{
  "n_layer": 20,
  "d_model": 160,
  "n_head": 5,
  "n_kv_head": 5,
  "head_dim": 32,
  "d_mlp": 640,
  "vocab_size": 1540,
  "activation": "relu",
  "norm": "rmsnorm",
  "norm_place": "pre",
  "norm_eps": 1e-06,
  "positions": "learned",
  "qk_norm": false,
  "attn_scale": 0.177,
  "bias": "all",
  "tie_embeddings": true,
  "parallel_block": false,
  "init": "normal",
  "init_std_qkv": 0.0495,
  "init_std_o": 0.0615,
  "init_std_up": 0.0709,
  "init_std_down": 0.0709,
  "optimizer": "muon_variant",
  "lr": 0.00941,
  "lr_mult_qkv": 0.4,
  "beta1": 0.95,
  "lr_head": 0.0121,
  "grad_clip": 2.0,
  "warmup_steps": 200,
  "schedule": "wsd",
  "decay_fraction": 1.0,
  "decay_shape": "cos",
  "final_lr_fraction": 0.1,
  "batch_tokens": 32768,
  "seq_len": 512,
  "doc_mask": true,
  "train_tokens": 139600000,
  "steps": 4261,
  "dataset": "wikipedia_en"
}
MLP neurons of a small language model. Each row is named by its layer, matrix (down: output weights) and neuron, and shows model dimensions 32-127. Each number is 50 + 10 x the weight over its row's rms, rounded and kept within 0 to 99.
After each neuron's rows, "fires before" lists the tokens most often just after its 100 highest values on Wikipedia text that the model never trained on.

L15.down68:49 55 48 35 52 37 60 57 47 57 67 28 43 49 55 54 67 47 48 42 41 64 53 48 45 36 42 51 55 62 45 57 59 69 48 53 63 59 56 57 52 42 50 60 37 41 50 29 66 31 40 56 61 48 53 56 46 45 31 57 44 52 49 48 70 43 57 47 47 45 46 44 43 65 58 36 48 66 58 43 49 54 35 56 61 44 36 37 35 54 33 48 52 43 60 70
fires before: "on", "on ", "o "

L17.down557:37 54 45 42 43 62 56 62 27 41 49 42 55 37 47 54 66 46 62 32 57 50 56 60 63 58 49 53 47 65 50 55 36 58 44 51 51 37 43 49 59 52 71 47 32 50 38 45 48 57 36 39 49 60 46 40 63 25 50 43 44 61 43 50 56 55 45 71 48 45 57 46 28 44 52 49 36 66 81 54 41 40 44 52 48 44 50 72 42 45 62 44 35 64 55 51
fires before: "6 ", "7 ", "6", "5", "al ", "5 "

L17.down404:60 50 40 38 48 42 48 43 50 45 41 41 54 48 44 54 51 43 41 51 28 49 68 37 58 63 50 51 49 52 61 74 56 51 43 52 55 45 51 49 46 61 50 57 34 68 36 40 46 49 47 55 48 39 63 59 48 63 30 56 54 58 27 45 50 40 48 58 51 52 64 45 42 61 63 59 57 37 47 57 30 47 32 39 59 37 44 56 56 43 39 50 46 48 47 29
fires before: "al ", "es", "es ", "it", "ve ", "o "

L16.down521:57 62 64 39 54 42 65 40 64 68 53 68 51 57 54 50 41 52 44 55 39 32 52 47 46 29 36 53 43 43 43 40 55 45 35 51 45 66 59 42 43 48 44 51 61 66 61 47 44 57 22 51 53 41 62 49 52 66 42 52 46 33 61 57 42 59 51 40 51 48 44 47 55 51 65 65 51 27 40 43 58 33 55 63 45 48 37 47 53 35 57 45 29 42 53 50
fires before: "s ", " "

L17.down505:56 40 63 52 38 62 52 43 43 43 64 68 70 42 44 46 31 59 55 51 40 51 46 48 57 50 65 48 55 38 39 35 67 71 47 42 36 52 54 55 64 51 42 56 58 55 60 55 38 50 63 46 64 66 40 59 47 42 61 46 56 64 51 45 61 57 58 52 64 54 38 46 59 25 56 50 42 47 45 45 48 57 52 63 78 52 49 52 55 62 64 44 75 42 43 50
fires before: ", ", "0"

L2.down0:44 55 40 56 64 52 61 43 52 56 47 39 41 35 47 73 68 54 55 61 59 46 52 24 52 62 57 62 31 45 51 52 48 46 81 53 51 23 41 47 59 54 51 44 41 54 71 49 50 44 49 49 47 50 44 42 67 54 45 40 46 33 53 53 48 49 65 51 57 57 48 43 58 40 59 62 49 59 56 50 75 50 44 58 59 59 47 59 47 55 48 35 54 55 42 43
fires before: "| ", "U", "e ", "P"

L17.down160:36 39 46 62 52 40 37 38 45 51 49 43 69 61 46 52 47 36 57 55 38 54 56 53 34 41 42 58 76 32 57 55 44 53 60 55 58 47 55 45 51 57 54 53 59 41 66 72 51 65 46 48 42 52 63 66 40 44 54 58 54 43 60 49 60 65 62 58 73 66 55 44 45 51 61 57 24 46 59 45 46 61 55 53 52 32 54 52 58 49 40 54 47 43 24 48
fires before: ", ", "poin", "\n", "ber", "pro"

L14.down418:52 55 55 63 48 45 54 35 30 51 69 59 52 44 60 54 52 53 57 51 41 41 59 27 36 50 27 48 52 30 50 51 33 47 67 41 41 37 63 38 53 58 56 31 46 36 39 45 49 49 52 39 49 43 49 46 60 37 54 51 43 49 59 50 52 39 45 45 44 49 24 52 52 47 46 68 64 46 35 46 59 40 57 39 66 56 63 51 40 50 59 51 56 50 39 47
fires before: "- ", "abl", "ed ", "ate ", "s "

L9.down122:78 50 39 41 40 49 58 32 52 46 43 53 68 58 64 47 39 38 47 62 50 46 52 69 73 47 34 53 45 56 45 50 52 43 33 35 60 46 42 62 49 58 56 54 44 55 45 42 57 54 58 58 47 55 48 52 61 49 46 54 52 30 46 59 48 52 53 56 53 38 47 38 48 55 56 44 47 29 38 53 57 37 32 61 57 51 46 47 25 58 42 57 20 48 54 71
fires before: "| ", "The ", "In ", "He ", "==", "B"

L17.down13:53 32 44 61 54 63 57 48 36 42 39 57 55 47 48 40 47 49 37 53 38 36 62 67 40 64 45 58 59 58 63 44 38 60 47 57 50 45 51 61 43 65 37 40 55 59 29 41 39 55 48 57 35 56 49 69 57 55 57 51 47 52 26 74 71 54 54 44 42 49 46 64 52 47 58 65 58 59 63 47 41 61 41 36 39 52 49 65 48 58 49 31 53 49 62 43
fires before: "6", "el", "7", "7 ", "6 "

L9.down508:51 43 55 33 43 52 63 39 34 56 48 41 62 61 48 44 60 58 32 56 51 53 54 45 62 65 39 39 46 47 61 41 62 53 50 36 48 70 57 46 68 52 49 39 61 52 48 42 43 56 44 54 34 50 57 48 50 63 52 65 53 45 53 44 72 54 47 64 43 38 31 48 53 42 57 48 40 59 49 56 31 47 59 47 38 54 61 53 52 53 52 47 41 64 48 51
fires before: "==", "In ", "===", "The ", "== ", "B"

L11.down84:42 41 52 36 35 43 28 40 58 54 51 40 61 38 53 51 38 48 59 57 40 48 55 49 41 44 53 33 57 42 43 45 41 51 48 45 44 63 43 40 57 56 47 68 40 44 65 45 47 54 54 61 47 43 49 51 45 57 35 70 43 43 48 62 52 60 51 42 56 59 53 55 52 47 54 44 42 45 29 57 48 49 25 51 36 69 70 22 55 57 42 36 34 47 45 40
fires before: "; ", "ed ", "e", "/"

L13.down479:63 51 42 44 69 47 47 50 57 51 38 44 48 62 43 29 51 44 54 63 66 31 50 43 50 54 64 55 54 58 54 41 49 57 59 43 48 58 60 46 52 63 45 60 41 52 53 41 56 67 53 65 55 50 55 49 68 53 35 46 64 33 55 65 54 49 53 57 70 55 49 50 45 56 37 48 60 34 31 33 28 34 58 52 52 29 56 59 56 59 56 41 62 56 60 59
fires before: "s ", "su", "ing "

L17.down398:54 46 52 45 40 43 48 41 52 72 47 42 38 46 53 58 38 45 56 62 47 44 32 51 59 41 52 44 43 59 29 61 45 48 38 51 43 58 47 42 31 42 61 41 47 58 45 47 58 69 55 77 69 48 52 52 64 71 50 33 33 70 51 54 24 34 44 55 53 52 47 48 37 33 50 62 36 46 36 35 47 39 51 53 41 50 74 42 37 41 55 44 49 63 42 38
fires before: "y ", "ed ", "y", "s ", "es ", "ic "

L16.down297:59 47 54 55 40 50 49 63 56 51 39 59 83 61 51 57 63 69 56 54 47 46 41 13 52 46 53 54 53 60 39 39 41 51 51 50 64 59 55 46 58 50 36 44 48 45 43 54 51 76 57 53 54 39 48 32 51 45 63 48 37 58 50 46 51 41 54 40 58 55 67 50 41 37 53 49 49 41 62 47 50 39 33 71 66 61 55 55 55 60 49 66 67 64 46 50
fires before: "p", "le ", "e", "le", "(", ")"

L17.down447:37 50 35 39 25 48 43 45 51 40 57 52 59 62 52 41 63 52 64 49 49 53 65 52 51 49 43 49 63 38 54 51 72 48 46 63 44 48 61 59 57 65 45 42 65 64 30 52 59 61 40 33 45 51 68 51 48 38 28 54 54 40 54 35 39 53 56 39 64 53 61 55 63 50 42 56 50 62 34 50 50 48 46 42 47 61 56 33 56 50 46 46 10 42 41 48
fires before: "; ", "\n", "\n\n"

L5.down584:64 56 53 50 55 49 49 30 60 42 72 61 44 53 63 65 63 49 54 60 58 45 36 44 43 53 42 46 57 54 63 30 52 54 45 46 47 32 50 46 31 38 50 53 40 45 51 42 39 53 47 50 56 39 80 40 40 53 47 49 38 51 46 28 41 35 67 38 63 26 66 55 47 42 54 43 57 52 59 43 67 36 43 41 54 61 56 50 43 53 36 58 50 41 56 56
fires before: "\n", "e", "t", "le", "|"

L17.down318:51 60 41 50 65 58 41 54 45 49 40 51 45 52 49 38 63 43 61 61 65 40 36 43 55 59 35 54 33 54 49 43 55 52 45 31 32 60 35 56 51 56 51 58 48 54 55 33 46 44 31 55 55 54 61 42 42 35 48 63 22 64 60 59 70 51 44 41 36 55 48 45 32 46 30 37 49 60 40 60 37 55 46 42 55 69 49 45 54 55 28 61 30 64 45 48
fires before: "in", "er ", "em ", "in ", "st", "inal "

L13.down72:52 52 41 57 46 48 43 44 33 43 69 48 55 49 63 59 44 61 63 47 52 45 50 53 37 48 60 51 45 44 52 59 68 54 45 42 44 47 38 48 78 42 48 47 67 49 44 36 62 64 51 47 30 53 51 58 50 40 50 43 48 62 71 39 46 56 47 38 46 59 49 43 67 31 40 44 51 41 41 40 69 61 56 49 49 44 53 74 45 59 57 59 37 38 62 58
fires before: ", ", "ever", "0", ",", "ard "

L11.down21:42 69 56 44 49 61 48 43 29 42 62 52 47 48 60 43 51 46 63 63 47 69 64 36 43 48 45 26 71 52 50 52 58 47 54 47 57 58 55 26 54 42 59 64 56 52 58 61 53 64 42 56 47 59 51 53 49 49 40 56 37 55 42 59 51 59 52 50 50 54 76 58 36 46 57 57 46 49 41 43 42 60 44 48 49 35 79 61 48 60 36 24 62 40 61 53
fires before: "s ", "all", "v", "x", ". "

L16.down488:65 41 52 50 53 39 35 46 47 55 69 66 42 36 38 47 35 55 51 54 58 30 42 43 59 49 49 56 50 59 62 55 46 58 56 47 52 48 45 64 50 43 48 33 38 75 55 43 23 42 44 52 39 46 55 58 43 38 30 43 49 53 54 73 59 56 50 57 50 66 39 33 56 55 40 69 32 39 48 59 26 64 46 54 56 59 42 48 53 45 46 50 61 38 43 47
fires before: "-", "in", "ach", "st", "ast ", "ine "

L2.down113:22 46 58 59 66 35 64 44 50 48 69 59 55 52 41 49 53 52 49 35 63 47 50 51 44 53 29 48 40 51 52 54 38 42 51 48 56 51 54 59 64 41 57 47 42 45 38 60 43 47 77 46 44 54 66 38 32 48 52 54 34 40 49 45 53 29 70 56 43 34 47 23 56 41 49 48 59 67 43 54 36 38 52 57 38 37 60 46 60 64 27 41 35 46 41 54
fires before: "\n", "/ ", "w", ": ", "eded "

L4.down92:56 48 60 51 47 45 66 54 48 65 40 65 47 34 48 37 63 50 45 56 58 46 72 53 51 51 39 52 36 54 56 62 46 56 55 59 52 42 52 56 41 53 69 44 73 52 54 56 37 55 63 44 40 68 51 57 45 56 69 41 50 48 50 58 40 49 50 44 62 58 40 38 49 47 41 64 44 54 49 41 67 52 73 66 45 50 52 54 38 48 56 62 49 61 61 51
fires before: "| ", "am"

L17.down80:45 62 53 25 61 45 53 53 66 45 74 35 57 44 54 58 39 40 50 66 39 48 46 38 48 37 37 57 48 56 56 50 59 47 25 51 32 40 45 30 36 46 46 57 52 67 64 66 61 62 55 39 61 37 55 36 41 63 59 34 53 53 49 56 55 36 55 51 45 43 40 41 52 54 49 59 46 46 41 51 40 67 38 46 49 59 50 58 57 41 55 53 45 63 50 36
fires before: "le", "e", "or ", "or", "el", "leg"

L2.down134:54 42 61 40 43 62 41 45 64 55 69 28 53 67 55 41 46 44 45 40 37 51 34 45 78 35 57 40 44 44 50 50 57 39 44 53 51 45 36 49 43 45 63 39 71 42 54 42 62 69 54 44 40 58 38 35 35 59 40 37 45 35 55 57 48 51 46 34 41 64 48 53 48 58 59 54 54 52 44 52 61 57 55 44 76 65 38 44 55 48 36 40 50 49 48 53
fires before: "==", "== ", "===", "In ", "=== ", "On "

L4.down200:45 55 55 68 39 41 53 47 63 60 64 48 49 44 38 63 39 30 56 59 44 48 64 59 56 48 56 44 38 45 53 53 31 51 51 58 54 43 42 49 41 46 41 55 56 67 47 42 54 45 52 49 76 59 42 52 59 54 65 51 34 37 52 44 46 59 54 42 63 58 49 34 48 38 53 50 72 50 39 49 66 66 49 38 49 45 59 73 41 40 50 42 53 61 61 40
fires before: "| ", ". ", "|"

L16.down458:68 50 67 60 47 41 63 38 54 63 56 60 64 62 58 53 63 60 57 25 33 70 58 49 36 48 59 35 51 53 51 42 44 62 49 46 47 73 44 64 54 59 45 47 41 37 35 56 56 54 51 41 43 62 56 32 66 47 48 39 47 37 61 42 49 58 38 67 42 41 62 49 35 70 49 64 41 51 51 51 54 57 80 38 52 53 40 45 28 54 45 49 56 61 59 56
fires before: "s ", "h", "x "

L15.down372:47 48 34 29 49 47 52 58 48 33 57 52 38 57 51 55 54 35 49 58 72 44 30 41 44 35 46 38 66 34 53 43 38 50 32 63 30 58 59 64 63 55 56 51 51 49 49 48 58 55 34 51 52 40 61 42 55 39 42 56 45 42 60 50 44 38 48 65 49 43 49 51 46 49 47 67 53 57 36 59 43 68 38 48 57 45 45 56 57 33 65 57 61 63 73 65
fires before: ", ", "as ", "col", "ad", "udi", "on "